Weights of a small transformer language model: 22.5M parameters.
MLP neurons of a small language model. Each row is named by its layer, matrix (up: input weights) and neuron, and shows model dimensions 80-143. Each number is 200 + 20 x the weight over its row's rms, rounded and kept within 0 to 999.
Before each neuron's rows, "fires after" lists the tokens most often just before its 100 highest values on Wikipedia text that the model never trained on. A number after a token or word is its count.

fires after: ", " 27, "that " 13, "and " 6, "with " 4
L5.up1139,207,188,220,206,197,198,187,189,201,199,155,186,182,214,203,214,195,188,201,221,212,202,216,204,205,231,195,176,159,222,205,207,215,199,218,181,228,213,155,217,217,182,210,181,198,172,208,213,193,206,256,237,178,165,200,227,206,177,174,214,187,212,206,181

fires after: "|" 33, ")" 19, "| " 6, "\n" 5, "==" 5, "\" " 4
L5.up143,195,196,163,196,200,167,193,204,199,205,178,196,183,192,220,124,222,200,180,198,237,154,215,220,233,226,154,192,184,187,226,202,211,211,196,187,200,227,180,226,203,192,241,218,215,194,175,192,180,213,222,190,212,237,198,179,188,186,212,224,166,220,195,193

fires after: "| " 82, ": " 4, "(" 4
L10.up207,213,227,185,198,193,227,200,198,216,172,219,194,203,214,209,181,187,192,199,205,227,216,198,183,226,225,212,198,230,200,179,206,206,228,204,181,200,204,214,208,202,167,165,195,196,229,200,196,211,209,214,170,179,188,195,195,247,190,209,188,180,201,177,192

fires after: "|" 59, "Rus" 4
L5.up237,186,199,213,187,219,192,193,213,209,216,191,214,228,242,222,185,180,170,192,246,205,191,208,198,218,199,211,214,193,200,220,200,210,227,238,201,204,191,197,176,195,200,202,224,224,192,223,233,192,215,192,184,229,224,181,189,184,226,175,212,222,233,180,190

fires after: "\n\n" 45, ":" 12, "- " 9, "memb" 4, "j" 4
L7.up528,209,196,208,239,223,168,221,200,190,177,198,180,200,153,208,207,213,225,235,160,240,182,203,192,198,217,181,219,222,187,149,235,235,171,195,235,239,225,217,163,204,182,224,193,207,206,199,208,238,172,196,209,195,186,187,192,226,187,259,174,202,208,234,183

fires after: "| " 48, "(" 13, "ap" 5
L5.up905,196,181,200,196,193,194,198,202,201,217,248,211,201,207,210,167,237,209,218,181,176,182,201,186,231,203,195,202,232,182,216,242,181,216,202,211,178,214,231,201,220,198,147,200,201,170,215,244,206,158,158,190,209,195,188,190,173,217,193,185,203,215,210,236

fires after: "|" 20, "6 " 11, "8 " 10, "7 " 10, "k" 5
L5.up473,180,192,178,246,220,174,196,215,214,187,192,228,185,180,206,181,200,197,216,180,221,245,226,201,211,190,157,202,220,174,206,186,226,179,198,190,200,197,226,174,193,192,195,166,160,164,177,152,188,208,206,188,189,207,202,218,164,195,191,198,225,176,187,187

fires after: "| " 37, "\n\n" 12, "had " 5, "that " 4
L5.up633,175,162,226,221,180,183,206,183,242,205,200,217,186,184,226,177,180,181,224,174,215,172,203,172,199,193,193,181,188,195,233,227,199,197,189,193,255,195,195,227,214,208,215,224,228,176,188,216,198,221,252,214,182,197,198,194,187,198,219,237,201,219,175,204

fires after: "R" 15, "L" 9, "P" 8, "D" 8, "v" 8, "C" 6
L2.up1204,210,199,190,182,173,188,165,177,175,183,169,174,202,192,196,176,204,192,220,189,193,211,208,230,180,236,153,198,216,185,213,239,188,206,195,185,198,216,190,169,184,203,157,212,176,199,240,163,210,226,165,210,178,192,157,200,214,214,219,199,153,210,159,187

fires after: "." 63, ")." 6, ")" 4
L7.up884,213,179,193,175,194,212,165,213,190,173,216,252,158,238,208,189,215,185,190,221,193,215,214,187,211,188,202,235,203,209,187,222,197,186,199,224,171,241,228,163,273,183,213,194,194,207,207,207,195,196,185,131,205,180,221,214,182,185,172,201,216,158,219,218

fires after: "|" 70, ")" 8, "." 5
L7.up986,152,201,222,199,223,207,177,190,190,222,205,166,180,217,206,177,177,200,182,195,214,197,199,188,178,239,171,187,202,227,209,210,211,207,221,196,215,220,168,248,178,221,211,208,187,206,197,238,197,164,208,172,194,206,159,213,185,175,181,192,226,216,238,187

fires after: "the " 22, "of " 17, "201" 6, "199" 5, "in " 5, "Comm" 5
L8.up477,199,219,175,202,232,214,201,183,223,187,173,211,203,204,200,189,220,192,171,193,228,219,235,165,210,223,247,224,198,215,171,171,195,206,190,205,175,229,228,197,175,192,201,162,202,171,187,211,182,208,226,199,237,194,203,180,190,201,193,206,179,164,197,208

fires after: "h" 17, "m" 10, "n" 10, "th" 8, "r" 8, "d" 4
L2.up1139,196,237,201,184,179,174,180,199,189,157,205,215,187,182,161,218,205,252,170,191,231,233,186,216,245,224,170,206,229,208,210,212,162,180,226,212,232,196,179,205,198,215,183,217,208,197,173,190,226,203,162,178,231,207,189,176,227,189,196,206,173,222,175,185

fires after: "." 54, ", " 5, "==" 4, "Mad" 4
L2.up408,197,208,228,176,201,210,172,211,256,236,188,208,182,166,166,212,221,218,217,218,200,204,196,221,199,218,217,189,211,229,179,160,198,171,183,223,143,190,199,173,205,173,210,192,226,160,201,201,209,202,175,206,193,185,167,199,196,197,191,183,213,201,207,175

fires after: "0" 38, "H" 10, "P" 6, "R" 5, "War " 5
L2.up517,215,200,200,176,185,181,195,200,211,209,215,199,181,198,175,185,242,172,179,189,196,221,229,224,166,202,184,206,196,184,191,196,199,221,198,191,191,215,208,211,214,239,211,186,175,218,252,164,195,190,185,195,193,213,153,202,212,210,230,176,211,168,203,175

fires after: ", " 17, "O" 15, "Z" 8, "m" 5, "H" 5
L5.up335,225,200,251,192,203,175,181,192,214,165,221,219,240,191,229,205,176,205,232,191,206,181,167,196,202,204,194,177,190,177,217,218,198,218,172,190,195,169,225,176,181,218,239,233,198,185,212,215,226,197,227,197,151,188,213,196,174,206,199,190,235,208,192,217

fires after: "On " 24, "on " 20, ": " 6, ", " 5, "c" 4
L9.up326,197,184,186,192,171,182,255,220,241,201,235,166,184,196,199,198,159,205,216,228,216,249,257,216,225,161,216,212,191,183,229,178,164,182,172,222,172,152,188,205,204,234,201,209,189,210,178,216,188,198,162,194,168,215,196,196,196,225,190,205,222,200,182,178

fires after: "D" 17, "A" 13, "M" 8, "Dr" 7, "B" 7
L7.up204,218,176,193,224,175,160,179,201,230,194,197,217,155,218,178,166,218,176,157,198,200,181,205,195,191,201,205,219,213,201,182,225,182,207,200,148,204,176,208,233,199,216,200,162,195,208,215,216,245,210,208,227,198,189,194,192,192,213,234,188,151,194,172,197

fires after: "===" 38, "==" 27, ")===" 4
L2.up859,231,207,212,166,206,209,233,227,200,156,187,177,253,182,208,197,240,202,216,208,222,170,195,199,205,243,177,200,196,226,160,228,225,203,215,216,184,236,187,202,195,183,178,213,231,231,181,204,210,187,234,229,198,196,205,208,194,211,198,191,204,233,182,197

fires after: "a" 17, "A" 14, "R" 11, "′" 6, "om" 4
L8.up312,205,188,158,192,186,181,180,196,199,224,227,199,206,194,214,223,221,209,223,188,241,172,213,205,216,226,211,197,204,168,190,193,199,196,217,194,185,223,178,223,176,191,202,195,197,205,218,193,228,208,217,227,173,153,172,221,202,256,221,205,199,170,243,195

fires after: "1" 24, "2" 14, "0" 8, "| " 7, "1 " 6
L10.up30,203,215,242,239,191,207,207,232,222,219,189,242,209,217,182,190,188,221,210,196,222,177,232,226,212,192,198,186,211,214,171,180,194,165,211,206,177,214,202,195,207,237,192,184,185,182,173,188,189,196,185,164,172,190,224,211,209,234,185,246,169,201,196,178

fires after: ", " 15, "B" 15, ". " 11, "\"" 6, "- " 4
L5.up82,215,173,180,235,193,193,151,223,226,178,191,219,231,237,158,232,207,170,212,201,200,205,219,166,170,226,214,186,198,182,166,199,200,154,208,211,239,215,212,168,191,216,193,219,204,173,202,220,198,200,194,190,239,191,180,197,182,220,213,207,225,209,197,199

fires after: "R" 24, "Dr" 13, "Mr" 7, "US" 6, "mir" 6, "| " 5
L8.up114,225,192,185,206,195,189,231,191,204,217,175,185,228,198,185,230,164,183,199,209,206,195,200,217,201,181,206,216,212,218,154,214,174,189,216,203,190,197,183,253,205,212,218,190,184,193,205,216,245,182,221,219,210,175,153,187,204,232,248,221,171,188,213,175

fires after: "|" 51, ")" 11
L7.up918,190,222,219,222,184,223,165,215,200,199,206,232,203,226,206,194,188,187,214,199,215,213,205,155,220,195,186,224,192,185,194,206,194,200,181,203,194,176,203,213,194,178,232,196,162,207,210,235,235,181,166,213,199,206,207,220,199,227,226,215,221,192,217,242

fires after: "| " 43, "4" 7, ") " 6, "2" 5
L7.up863,186,224,195,195,217,161,196,228,190,217,183,200,216,199,231,180,198,197,210,199,194,181,195,215,187,199,196,175,231,181,188,195,201,184,241,191,203,166,178,206,227,218,199,199,162,239,212,249,193,198,204,217,171,193,197,226,154,161,228,189,234,186,214,189

fires after: "|" 20, "h" 13, "(" 9, "H" 9, "n" 8, "′" 4
L9.up5,172,194,210,204,199,195,168,158,195,208,211,192,199,195,222,204,202,214,185,161,221,206,169,196,210,230,237,211,160,186,226,187,187,252,263,174,166,181,208,159,225,196,202,197,202,206,208,182,188,154,189,175,192,215,195,166,205,178,181,236,181,182,172,208

fires after: "1" 21, "P" 9, "m" 7, "2" 5, "1 " 5, "e" 4
L8.up609,229,237,196,189,175,231,158,232,177,209,176,211,141,244,195,180,200,186,182,173,190,170,184,183,215,216,215,184,183,221,204,207,228,184,209,176,201,216,223,197,184,186,177,229,251,205,173,214,181,209,198,206,172,171,198,246,217,192,195,206,177,224,195,183

fires after: "one " 28, "A" 8, "C" 7, "Ken" 4, "Mc" 4, ", " 4
L5.up739,204,197,189,185,208,203,174,184,179,196,228,188,193,202,164,230,193,203,189,252,235,201,197,175,195,210,173,193,209,210,217,239,202,157,204,192,193,203,227,230,190,222,222,150,212,214,212,216,213,185,216,227,185,174,189,205,225,213,209,218,204,215,200,178

fires after: "one " 38, "of " 7, "\"" 4, "many " 4, ". " 4, "some " 4
L5.up911,216,177,175,210,207,232,179,183,192,214,219,180,238,200,209,209,208,196,224,210,198,204,200,201,213,216,203,211,201,166,211,182,222,202,199,200,175,237,203,161,197,201,167,214,197,223,202,193,216,220,176,188,199,191,184,217,205,144,210,205,199,208,213,211

fires after: "| " 44, "In" 9, "21" 4
L2.up202,205,198,222,172,198,186,194,176,217,145,224,216,192,190,210,224,220,193,170,206,213,182,193,198,197,184,224,193,217,193,226,205,199,207,220,225,175,216,203,205,199,168,232,208,203,204,198,224,202,218,206,224,210,179,170,200,169,219,197,203,246,177,219,197

fires after: "A" 15, "Ma" 11, "M" 11, "Man" 8, "Pe" 6
L5.up751,207,193,185,180,192,214,210,202,172,207,185,204,200,228,208,204,188,168,200,202,202,199,198,232,210,244,221,172,189,224,181,186,176,164,201,172,216,214,220,193,199,182,218,183,180,240,187,221,207,205,186,231,193,172,213,199,195,184,239,205,193,194,254,203

fires after: "|" 47, "." 9
L7.up1095,213,199,204,200,232,195,239,219,195,219,228,163,231,193,163,198,206,179,245,208,191,214,181,211,219,225,216,174,190,222,208,205,196,182,193,213,175,227,182,183,227,168,225,201,187,201,188,235,235,174,226,191,201,214,160,196,199,220,188,206,194,205,209,151

fires after: "| " 21, "on " 21, "On " 9, ", " 5
L9.up996,233,164,219,205,187,189,186,206,217,177,233,196,177,190,155,219,187,197,211,203,205,194,211,169,212,189,185,192,200,159,181,194,181,185,181,185,193,182,198,186,193,210,232,221,233,212,195,212,226,224,181,203,210,213,209,215,253,220,174,201,220,198,213,185

fires after: "| " 44, "- " 8, ". " 8
L10.up10,201,202,194,197,213,197,203,196,217,207,210,193,186,250,218,240,185,203,197,190,218,191,221,202,219,207,190,210,233,187,169,201,225,181,250,218,214,206,205,198,165,166,204,192,159,235,231,199,191,159,198,223,203,215,189,214,205,211,210,202,205,188,191,183

fires after: "S" 20, "Electr" 8, "W" 7, "Z" 7, "H" 4, "K" 4
L2.up31,193,183,194,213,175,181,193,180,192,189,189,211,191,182,216,249,186,207,233,192,174,202,200,186,158,170,134,196,188,185,204,180,229,188,204,199,150,209,225,205,161,220,184,222,214,185,203,232,181,218,245,218,169,226,184,217,192,194,217,200,183,213,202,206

fires after: "on " 38, "On " 32
L8.up766,216,192,227,198,184,189,265,219,183,197,183,205,206,182,203,216,176,236,222,212,179,218,196,200,212,221,226,217,181,204,191,204,192,197,198,209,191,217,212,182,216,226,189,236,197,217,208,213,185,213,202,196,205,217,208,192,176,188,193,187,220,187,207,177

fires after: "|" 61, "a" 4
L7.up833,219,185,214,191,233,179,189,225,215,191,217,212,148,175,215,198,198,185,192,222,226,194,213,185,216,180,220,201,223,195,181,206,229,202,220,202,182,221,187,217,194,188,191,206,158,175,240,180,179,174,209,209,251,230,192,194,226,221,168,192,195,189,214,180

fires after: ", " 86, "\", " 4
L5.up930,195,186,205,194,199,160,170,166,225,182,189,199,190,204,187,185,214,204,195,205,217,153,185,207,195,253,194,201,214,190,210,217,188,205,180,226,182,201,175,208,207,201,154,257,187,187,218,202,205,226,228,192,165,192,231,210,203,219,211,212,220,211,194,179